Part of a small language model's weights.
Architecture: learned positions, biases, tied embeddings.
Training: a variant of Muon for these matrices, 702M tokens, 5356 steps.
MLP neurons of a small language model. Each row is named by its layer, matrix (down: output weights) and neuron, and shows model dimensions 442-537. Each number is 200 + 30 x the weight over its row's rms, rounded and kept within 0 to 999.
A block is one neuron, or neurons of one layer that tend to fire together. Before each block is what it responds to, as a language model described it from the Wikipedia text at the highest values.

Auxiliaries and connectives that open a new clause or predicate after a subject, such as was, were, to be, can be, being, or, and, where.
L11.down601,194,210,169,214,236,205,216,198,146,182,182,188,203,221,186,151,203,177,215,200,238,277,181,202,167,229,241,184,205,196,208,167,192,190,188,200,163,133,172,252,224,210,184,176,198,214,210,164,152,228,200,192,164,183,224,146,195,245,214,189,203,184,224,258,204,154,189,176,198,187,201,192,217,197,219,193,165,219,184,206,215,223,164,162,184,194,223,158,192,162,172,226,205,232,220,236
L11.down669,145,120,205,165,233,252,208,205,162,177,191,195,178,145,214,147,204,189,218,205,210,164,150,164,203,250,207,197,192,156,192,212,184,185,192,241,226,234,190,184,164,177,221,190,243,189,174,242,239,183,188,222,213,190,180,169,233,182,224,152,182,172,159,224,223,251,156,207,190,192,193,235,204,181,209,183,130,191,240,243,194,209,165,159,212,193,226,201,175,205,148,205,189,208,182,212
L11.down1145,196,222,187,255,268,215,195,190,179,183,149,184,212,187,208,218,209,189,216,178,196,205,202,198,190,242,191,215,197,189,222,184,193,193,242,185,161,240,176,178,222,211,168,199,194,214,168,211,228,199,204,192,203,193,191,172,279,188,138,213,186,155,180,163,167,190,206,157,212,196,141,223,202,198,199,203,124,169,178,243,200,216,213,189,249,197,197,189,176,233,208,175,189,169,191,182
L11.down1443,173,180,194,206,150,220,201,155,168,210,206,177,164,214,242,238,168,158,165,181,224,192,215,185,243,176,175,208,204,213,202,190,235,198,213,189,225,222,217,223,205,183,248,184,170,199,184,178,226,189,246,190,231,236,221,195,193,177,193,188,261,180,225,200,174,152,155,218,232,222,214,209,210,224,170,200,229,216,197,186,178,215,245,156,157,185,254,203,253,205,218,168,302,243,182,229

Digits and decimal points inside numbers in statistics tables, e.g. 87 in "(87.4)" or "." in "50.4", plus middle pieces of rare or foreign words like "Rykwert" and "Guangzhou".
L5.down100,158,247,187,209,197,188,264,188,160,197,194,172,239,221,157,194,204,181,218,215,167,244,153,199,198,231,193,169,219,246,179,164,170,181,195,198,182,259,165,203,166,232,188,264,203,233,211,159,247,234,213,193,188,241,183,157,154,198,168,171,199,239,231,237,236,173,210,203,265,151,233,212,207,150,231,230,221,195,183,210,226,159,222,145,261,202,201,149,202,253,196,222,155,232,174,218
L5.down181,193,148,199,229,164,175,177,204,220,217,154,188,184,200,180,146,207,212,201,214,193,161,206,177,177,240,200,195,181,167,180,188,172,174,179,240,208,228,204,198,183,158,202,218,134,163,185,254,174,201,153,209,187,255,180,223,158,231,173,183,218,160,220,179,216,90,235,138,209,154,167,196,186,217,147,174,250,156,166,155,208,212,218,199,143,234,276,216,171,168,214,215,174,138,223,186
L5.down512,190,267,164,237,175,200,156,164,232,196,210,188,189,211,193,197,167,191,176,199,238,156,221,194,226,213,217,206,191,234,161,179,179,219,239,207,221,197,157,128,178,235,205,164,212,232,219,169,203,240,236,241,174,180,195,256,201,166,231,169,205,96,188,220,165,163,179,186,208,185,234,190,210,209,178,191,192,196,217,197,183,202,199,181,216,274,268,230,215,179,237,251,164,154,195,154
L5.down1968,137,199,188,199,192,262,275,223,194,212,215,208,194,181,191,193,179,220,181,186,141,198,208,179,240,162,285,237,222,172,176,155,235,230,210,181,232,184,200,202,253,185,218,266,182,197,262,175,187,204,174,266,211,162,171,242,228,184,201,159,175,210,176,199,179,193,165,216,231,173,261,223,163,194,165,175,243,135,186,178,255,189,185,198,213,184,161,169,184,164,231,220,145,191,263,187

Conjunctions that start the second part of a sentence, strongest on correlative "but" (not only…but, neither…but), also or, and, while, that.
L2.down565,206,191,205,215,227,205,168,196,186,265,200,206,184,165,120,239,172,211,200,189,158,222,151,188,219,228,211,166,211,192,176,246,170,208,168,279,232,163,223,222,155,259,182,145,208,211,202,193,155,203,231,185,244,213,206,209,216,166,223,193,247,216,221,247,160,170,184,223,205,200,226,182,175,248,162,148,212,231,220,261,211,161,215,209,230,202,214,236,212,196,224,216,192,210,227,226

Instrument or role words right after a dash or comma in music personnel lists, such as guitars, Bass, drums; weaker on date commas and months.
L5.down1991,243,222,204,156,228,219,236,215,222,186,141,178,176,228,189,198,175,172,221,179,172,166,193,179,216,231,227,206,158,170,194,213,168,194,248,170,220,160,134,204,185,198,183,194,179,211,223,181,172,258,227,177,160,193,151,141,215,206,245,213,210,190,253,172,186,174,183,260,164,170,211,183,220,243,215,225,218,251,229,201,185,254,254,247,179,221,199,197,233,192,240,182,196,165,174,226
L5.down2144,210,190,149,231,149,180,234,180,203,185,163,179,200,205,233,240,195,192,227,242,243,213,142,189,182,201,202,214,270,260,222,224,193,224,227,235,145,196,243,210,215,218,266,195,228,222,159,199,173,167,257,215,249,189,193,243,234,265,224,208,251,199,157,128,197,168,174,149,166,223,201,212,137,172,209,185,254,240,214,204,200,181,156,199,266,139,206,239,232,176,224,201,184,199,180,166
L5.down2278,248,209,214,191,206,181,183,208,202,225,139,153,157,258,197,199,243,183,218,204,193,192,220,130,228,185,242,170,230,208,181,237,223,205,230,192,197,212,252,276,231,176,222,155,170,201,241,224,188,190,213,219,204,122,250,171,194,278,190,203,210,221,237,187,214,191,216,243,159,198,158,232,225,159,162,194,205,201,184,246,221,227,143,198,197,209,210,171,173,234,214,170,132,213,176,220
L5.down2485,159,192,192,206,168,229,187,161,228,169,207,187,228,237,206,217,226,214,167,255,159,202,235,199,140,211,142,171,215,198,199,251,268,207,209,208,154,213,212,210,191,156,146,174,237,207,211,241,181,163,191,219,234,173,204,183,167,252,194,196,169,191,195,224,168,212,201,240,139,232,239,196,153,236,189,232,208,226,185,169,229,188,158,205,236,162,199,197,209,186,180,142,133,171,210,231

Conjunctions and relative words joining a new clause or phrase mid-sentence, mostly after a completed word, such as ", but", "or", "which", "where", "and that".
L5.down372,167,201,184,247,154,195,215,185,172,200,153,234,170,166,221,177,228,196,234,205,197,216,196,224,195,206,243,248,183,167,232,273,240,169,159,168,203,231,208,171,204,183,206,178,203,191,190,190,200,232,175,218,187,205,194,190,230,193,171,223,179,200,209,189,171,248,192,190,197,222,224,198,205,195,167,196,192,221,124,190,160,244,226,261,224,191,178,235,190,220,214,201,199,228,211,157
L5.down705,178,222,188,221,174,209,190,161,196,201,176,239,248,246,202,210,187,177,218,196,209,156,171,186,218,187,225,205,209,167,188,221,240,208,215,207,193,231,212,257,187,183,247,183,203,175,229,186,189,206,214,153,162,165,136,200,259,262,239,218,251,203,190,191,191,177,205,167,208,184,190,184,168,249,210,246,195,200,176,207,189,161,181,175,234,213,227,197,233,222,121,221,213,165,200,196
L5.down1426,216,244,160,172,149,205,210,189,200,156,212,198,235,168,210,260,164,211,221,190,239,241,231,206,207,245,190,179,177,195,180,279,233,161,211,224,198,153,236,219,245,200,191,165,226,226,183,186,231,178,228,201,244,147,207,208,166,204,185,176,158,208,229,217,151,200,160,164,163,204,229,249,196,223,161,196,172,203,233,192,188,272,229,160,149,174,225,208,153,149,172,201,212,210,206,157
L5.down2252,190,247,184,186,229,233,275,214,157,187,229,218,231,209,216,213,178,175,198,191,187,217,126,180,212,198,199,216,225,150,231,146,216,186,185,215,182,165,203,129,200,162,168,193,146,165,174,178,191,217,156,211,156,212,259,180,243,184,206,224,160,184,232,283,197,201,151,181,182,158,177,219,165,209,179,188,200,232,173,223,214,209,183,189,135,194,185,225,186,207,209,172,198,182,233,214

Words right before a bare verb in narrative prose: infinitive to, modals, and negated auxiliaries, e.g. decided to, would, does not.
L11.down140,194,241,136,226,224,236,181,219,187,206,142,213,239,193,201,270,203,200,210,211,178,255,155,183,181,237,251,185,187,239,200,213,128,200,150,260,191,230,182,244,245,222,205,237,235,208,213,230,230,181,184,232,196,185,175,195,210,178,223,259,168,196,213,170,134,233,219,231,224,176,200,206,215,163,208,246,164,195,185,187,174,226,142,184,163,150,175,180,197,227,200,197,160,244,173,192
L11.down313,178,175,198,148,216,218,189,225,266,169,190,130,224,210,185,254,192,222,203,171,215,209,219,221,274,175,185,177,187,200,236,194,211,197,219,205,168,210,174,229,176,171,235,167,165,185,139,234,188,202,220,203,195,204,166,200,221,216,216,218,174,157,159,224,210,202,237,223,210,177,288,169,159,171,221,222,203,216,206,163,227,165,211,196,135,226,229,211,228,156,232,152,231,153,232,199
L11.down439,183,228,183,193,180,213,209,201,220,257,219,238,217,194,188,225,206,217,232,188,202,188,190,244,224,194,202,211,163,211,196,225,189,199,209,166,192,230,228,188,223,165,191,185,198,187,149,234,232,181,183,189,219,183,222,135,209,211,171,259,205,194,237,156,196,197,227,259,173,234,229,223,147,199,192,212,172,216,147,252,170,217,178,227,202,179,185,163,130,175,205,179,217,222,250,212
L11.down2096,233,178,258,220,229,239,235,189,217,206,235,180,179,217,219,168,204,205,211,188,188,247,203,222,230,211,182,202,142,137,206,208,192,188,174,260,161,151,222,196,208,203,171,228,244,181,223,223,212,187,202,261,166,205,247,173,184,249,240,248,237,160,188,224,173,163,163,270,213,249,200,208,164,195,145,197,227,209,159,248,239,260,177,169,192,220,149,196,194,169,219,201,154,229,169,181

Infinitive "to" (and similar links like with, can, have) that introduces an upcoming verb, often after a causing or controlling phrase: forcing him to, ordered the helmsman to, in order to.
L5.down1394,185,237,221,215,149,244,238,224,212,186,228,171,231,226,177,171,221,169,218,184,165,227,197,181,206,220,189,131,216,188,171,220,240,242,159,199,222,221,231,193,152,201,209,205,150,158,230,196,182,163,192,211,216,195,186,236,217,198,176,215,218,210,215,177,147,198,255,164,179,184,239,195,182,214,192,227,239,183,199,150,179,186,146,256,253,185,198,195,170,221,195,157,230,188,182,282
L5.down1412,270,172,175,185,185,216,252,250,221,207,254,184,204,171,216,171,175,211,243,232,166,218,129,212,192,229,159,186,194,260,191,199,170,215,161,185,146,227,191,210,208,182,172,171,194,209,176,171,198,183,267,202,196,218,222,193,198,246,225,248,210,157,194,175,158,208,220,218,190,218,194,216,145,168,218,210,214,170,181,188,196,228,177,163,224,169,206,205,174,187,232,184,178,213,273,224
L5.down1621,197,214,228,196,198,192,156,187,190,223,212,199,194,168,181,176,222,201,205,206,185,201,215,175,189,210,199,254,208,208,149,210,194,177,201,147,200,151,221,175,151,199,219,251,224,231,212,198,211,168,234,182,161,186,185,215,187,242,170,235,219,195,176,179,213,200,185,208,170,189,259,216,201,185,190,236,222,222,149,226,242,198,196,193,210,218,206,192,235,164,191,178,190,160,205,240
L5.down1960,148,202,161,217,217,157,208,183,188,156,186,204,239,170,230,154,154,213,121,159,169,199,194,218,224,216,159,202,254,165,192,178,204,207,188,210,241,212,244,146,232,167,181,175,197,200,140,167,255,192,216,189,204,155,297,201,291,180,169,161,188,194,165,193,218,180,198,202,211,235,216,222,168,258,243,217,200,246,172,198,179,220,240,193,203,211,264,215,185,169,180,207,184,199,217,232

Decimal points inside numbers in tables and statistical lists, e.g. 13.7, 22.3%, 14.9, plus weaker mid-number pieces and table name fragments.
L11.down681,149,159,187,186,218,185,183,192,238,174,225,167,207,243,159,188,237,203,128,221,198,234,228,281,141,197,203,174,204,185,168,178,219,227,189,159,187,259,162,134,195,175,186,172,185,192,191,190,197,170,205,169,189,169,166,231,185,227,211,244,199,202,188,158,216,212,194,187,212,166,227,231,195,181,204,200,219,197,222,265,166,203,255,201,206,212,183,149,168,211,234,191,192,242,182,251
L11.down1075,151,117,181,218,135,192,229,118,176,203,208,174,244,197,188,240,202,219,185,205,183,162,157,229,187,219,164,156,245,202,169,216,197,184,251,171,214,227,256,195,190,261,194,246,235,185,212,222,214,218,218,200,225,184,236,197,223,194,235,151,224,174,220,158,214,257,200,194,234,203,188,179,217,189,211,231,180,191,151,209,204,199,212,186,182,260,216,197,168,201,247,252,216,207,182,194
L11.down2103,185,214,134,209,215,201,184,212,205,204,198,151,197,139,252,222,204,191,185,215,219,200,160,247,197,162,196,232,207,222,213,165,238,187,189,182,212,215,203,209,191,166,229,206,218,189,189,189,222,186,231,218,155,224,297,194,169,162,223,162,181,159,171,240,230,224,219,177,175,133,187,206,185,190,193,174,193,214,148,170,197,184,206,186,203,196,219,191,142,155,205,297,165,163,168,221
L11.down2304,149,164,246,230,237,148,206,170,174,160,184,214,230,232,209,212,247,217,173,204,205,232,188,135,185,184,209,160,201,211,212,186,200,215,188,177,216,233,204,204,215,218,159,190,187,234,189,191,146,208,192,199,222,166,230,234,220,199,215,169,152,195,139,208,201,243,233,224,211,224,173,233,206,205,131,210,210,188,211,266,148,242,166,202,203,265,244,157,177,188,156,207,161,178,199,180

First token or word fragment opening a new item after a comma, pipe or line break in credits, tables and headings, e.g. "un", "arrang", "As".
L2.down1727,215,207,191,186,166,237,181,245,159,178,216,203,176,200,218,89,203,222,175,137,203,222,223,243,216,185,173,209,222,192,131,140,145,164,208,208,188,194,240,218,187,176,230,230,215,188,180,247,194,184,158,231,208,198,199,175,218,178,167,214,184,198,247,202,184,232,216,204,164,165,168,236,177,150,197,198,167,228,200,219,237,182,209,136,144,222,183,228,198,252,226,223,202,170,205,196

Digits, decimal points and labels inside number-heavy Wikipedia tables and infoboxes: census, climate, election results, e.g. 1810, °C (°F), voters.
L2.down294,154,199,199,222,182,187,178,209,204,198,204,121,218,168,168,227,199,154,223,198,169,197,211,180,220,220,231,178,166,173,203,220,205,233,170,217,189,211,175,192,219,180,228,185,205,256,206,187,211,131,183,206,240,244,221,220,230,211,223,206,190,207,202,199,194,202,219,171,151,187,162,209,203,169,166,226,201,205,191,160,175,205,226,242,196,213,209,173,232,193,211,207,224,197,198,205

Separators and first pieces of instrument or role names after a musician's name in personnel lists, such as – trumpet, : bass, r(hythm).
L11.down757,246,218,181,206,211,240,198,207,144,219,76,209,227,184,216,204,194,162,161,161,211,236,212,159,186,220,165,188,185,201,227,138,180,229,226,182,191,223,200,246,196,163,195,226,251,238,230,228,134,228,166,208,237,161,192,233,226,230,163,187,164,185,228,195,207,192,194,217,207,187,209,186,173,208,212,168,187,209,178,219,181,161,173,161,244,158,185,267,252,273,211,166,200,229,169,199
L11.down1624,117,198,157,229,186,240,205,166,207,204,157,166,165,150,210,206,124,205,250,265,173,171,209,213,161,172,172,206,176,239,202,154,225,169,220,243,200,220,271,221,208,159,254,218,234,181,183,226,182,172,163,186,209,213,202,192,142,200,227,206,184,223,159,215,188,211,219,218,202,230,227,177,226,235,207,221,190,201,162,215,221,196,169,154,171,197,213,184,238,230,181,233,190,262,172,217
L11.down1975,182,205,235,219,173,204,175,204,123,174,187,152,191,188,199,179,250,208,220,206,225,198,208,164,208,212,200,195,225,220,207,173,183,229,178,174,211,178,218,227,186,213,208,206,195,198,259,234,247,201,215,225,188,192,221,208,231,148,214,191,216,177,205,189,237,294,199,164,210,225,175,217,171,160,221,209,188,232,165,214,210,151,194,211,190,142,265,196,277,211,193,172,268,258,186,167
L11.down2104,207,203,180,230,211,196,207,180,263,278,216,204,159,197,186,163,110,160,152,230,237,181,187,162,228,181,162,215,180,228,243,198,215,188,201,210,208,143,190,197,186,247,261,227,197,211,251,188,220,204,169,187,210,190,211,185,224,248,233,248,180,174,217,250,238,177,237,165,213,162,151,202,213,191,176,161,193,243,163,194,237,175,209,209,221,155,173,255,184,217,251,195,234,208,166,168